{
  "hidden_act": "swiglu",
  "parallel_block": false,
  "init_std_qkv": 0.0966,
  "init_std_o": 0.0,
  "batch_tokens": [8192, 16384, 24576]
}
MLP neurons of a small language model. Each row is named by its layer, matrix (gate and up: input weights) and neuron, and shows model dimensions 48-143. Each number is 500 + 50 x the weight over its row's rms, rounded and kept within 0 to 999. Numbers have three digits each. A neuron's up and down rows have the sign that makes its largest values positive.
Before each neuron's rows, "fires in" lists the words (lower case) most often at its 100 highest values on Wikipedia text that the model never trained on. A number after a token or word is its count.

fires in: "april" 14, "following" 10, "january" 9, "march" 7, "july" 5, "since" 5
L5.gate327:461509432517543457506406462549475474593453500565533617461532490596534565496542551399545435376548507620478488513521508432477545389636482488492493511548554518440426595498470508458553486519504435574523565467437499467501499505494537539483485453420492491546465456522592467555532551505484410510
L5.up327:526532462533591531537523498574501457505529507557534515477523380462484496441515527540538561378510483472576507459502473551436510563490524535545402452550488471415506646404443540536478511501577497487534521474476539461516535443551463576555448479614451431444552527482497515436484506413447540531

fires in: "and" 55, "by" 10, "killed" 4
L2.gate468:464471482446573652491475496484512530511584591480512521500454507605544475517504418546474499380434487533431474543456465427515424439541449413546544568505438378556465531573484474517438518600571455473505550538486550506462478508472488469507489492484493546485566444506443461559514466502551413462
L2.up468:499447422549504637491429502483487510506514651493460481509480522522578424585433460521550481461506499462450418574466616428482558507555429392527471544476471457525458499542564555460419474595472566503512553475528424563529502489478453536574609628437496507598538475482497454510477559495522494380

fires in: "also" 40, "subsequently" 7, "frequently" 4
L2.gate172:453475486545501505485438485420580556453488539537475465561541529446509487524472476512482554428548572492438495474573553518578533469466542526571438430409453489470543502516477511570384496552470511393538504531609509556600459586466485505502475601479490513543446515465522544533400512595456504400
L2.up172:398437449510503476550521477470491452467446417482476444581601526416422498514530471483487458514547470451454501484472645573406591466523541447461511458561509469534608503531552460401502594584543554500525507399391524454469456447472443572561527608518424452474487547518478552487477508525550520429

fires in: "to" 60, "after" 19, "by" 9, "will" 6
L2.gate634:406591542467555582426600503510528449420465548564529560486632464500524455525421416490455397465496527411507537527455549481470516494410460464610544530550591467514471532585555497545577476475472543474577496449575437488532522482547464525589570467537509456568532519498597491482516474490452466441
L2.up634:522444558442561475525536557446490515442473573515499631533581472477492501467426540396480394514563478466441514463519366408479564534445437536506507421595535494480463578533520520499540361503469503429501463472472540494425584538493515501453518524495512456536537530451399440498520512519485447413

fires in: "american" 20, "public" 14, "published" 10, "writing" 6, "america" 6, "writer" 5
L2.gate133:537466559556481455503569492528534572522533494463474506502465521482455604496506473452529480500569534511517501430597555472600481444530451398504561488561488552570580440522421481449453554487496562588530529460564547565538512448491575460597499399518442573427495480519510579468488426436473571480
L2.up133:576535414483560596505500428455586492582504461495554536534471499528434492456512356472536483447480493581504572531424603494486511440495465499610434459532455504448492484564476517526535569483530477501494504481508476562568460543463442491525471464561486410478543446505640481567461525579528523516

fires in: "all" 31, "both" 12, "allen" 7, "elvis" 6, "alliance" 4, "finding" 4
L2.gate180:508475535537515518370572422480557517461514602596447507499413509566552501479627464446510516543548438455524497515460549388489458485457459528492469474468524496467486584471593548499475549513468499516520508507497519529558570521576507386536528469466557641532480448532472527517516491499411499463
L2.up180:418507538486423489479539589469611466490537465561526481544514529493534504535498492473468474474425447495519519469501533504489527458425411506532394450477452466423507447567559520514481494495509477552500453485370530592500492525466403478518476532482516525508468496486414462456602418566477561377

fires in: "by" 27, "that" 21, "as" 17, "same" 14, "became" 8
L2.gate631:456549503485463493458565571545505477453544453564501619546505469466532491591603553519484509500453451410437486532518462476535409449496597486539487476462516563541563488499443553459508566464429506585484474468560427513485461606505561530459474412535451525506510533504459554448534490450510462394
L2.up631:520509512473545372461470569496544474491441595525508535462496477487523548523416476511516521545515478409523392467516474520464555548500541575589477509453477466537512537525565504541454568528458463458546508565589567549489481481549522546488465483526495485505521555474538507516478535429430585429

fires in: "american" 41, "former" 8, "america" 7, "eventually" 7
L2.gate443:594492409499540501493447474440407472467474483506610494567508584514455537522447441501597443411403491533508458426541483538517506489603439509450477554500509445502524488534486490519559490492422544550446439501640473446542445475561495488498559552516469489600576485592524536465511538633510545441
L2.up443:481486440462519561506537556440441501395541539503553502604549440570421568432516466531531457495497472535437502514535514478502548459571412578401507482501516487507576465565539457499539586494437522467479421490560559420499531497541444546429584526552480446556613538556499517504488524556539497450

fires in: "european" 17, "europe" 10, "same" 7, "type" 7, "field" 5, "piece" 4
L2.gate337:477599537540437442492481466366543516486482515469477523548516541401452439553568517438573495500468583385495417533405534528507562438453483605484521531616558575480522573474466528576601539521477487470484554532529557525512496520567447571480498448444590530545489530556448615481433465471455564498
L2.up337:454479438528463482470496510456565431475444476438518462510477494424471538540515499420527510450504448506512453611548577520557467544489443556508519520518535495432523598530440590542505605479502504416552613525465527548624367551522506490440509434470584540452527490523426492469555496525364474504

fires in: "april" 25, "august" 17, "australian" 6, "austria" 5, "australia" 5, "3" 5
L2.gate330:484514484464572436508506451426558499465476466476395554528548519521552586510491527564516536544590465553549539465602524592498474408513422448412499565521606474448561529511540498418527382413523570451433447504498507469585483514627428450607495522488583502458469517402622500474455539452492562506
L2.up330:447510472508513471480528467495504451510638498454510512612521427517492493393415438510448523532479605447460547484502534497428535497556449513531430537619485507429546554526535489488522455442606423439561423513546501512463389462519585531606525473481562414479488507482581464424537474502545496472

fires in: "it" 57, "robert" 6, "italy" 5
L5.gate465:539511405470475547473523481466483528496551507565519508567487521532549532537523429326518487471515525550534482442474536508441455560444520451546491487493456493439435413611483458530486510523579477533487613420596472530561580434574530550530512501485415534519457530471395547540433427439522585519
L5.up465:465549566505549408544525497537447457457513466558468527590482616521491500522421429507527463499519508569473501443542522484530486441508529527557479426474458469456572580487492439486530581518483446488455537578589512405579463548459481494499473575549389523413502493437565554554476450541495455456

fires in: "during" 17, "for" 16, "at" 15, "over" 12, "richard" 8, "detachment" 6
L2.gate237:506498546512558493502464507490486478544443545461456507515524476482457626445469535582540577511550543465451511387526497518560467521572511530520641495526488585547534501593474529460463482530513425511485519531512490559539472528473465524540516505465510506443536485518473335408556520586468448549
L2.up237:545565563505540511408573514433504534409515550505427505564501573599547439475474400532602526522563507421537452535577474513471557510452404479447519453459555542458545528540468546466511554544483494492568510494490458563412480459558476391530509451512537532502641448526443478530528534490503453450

fires in: "has" 28, "after" 19, "of" 15, "four" 12, "five" 6
L2.gate234:562563549431470455488496463537462510510512526483503522573506543437526482404424460460521477456422507561497537516430534512478556424522464451363537494493574525413534499483525501503655469448548420458516525412480421489467442470546531432510546476509418614527527541562416463405505504486505445426
L2.up234:457561553411474422576488489464461479500446437559490540605499574436500551481542535550525473571408382488457541535496418531449504515530530590531468514471556525479409504503548514540584553511543548484472515432515442457525509514471459506466461425489484564588506445541449490459615550408566447473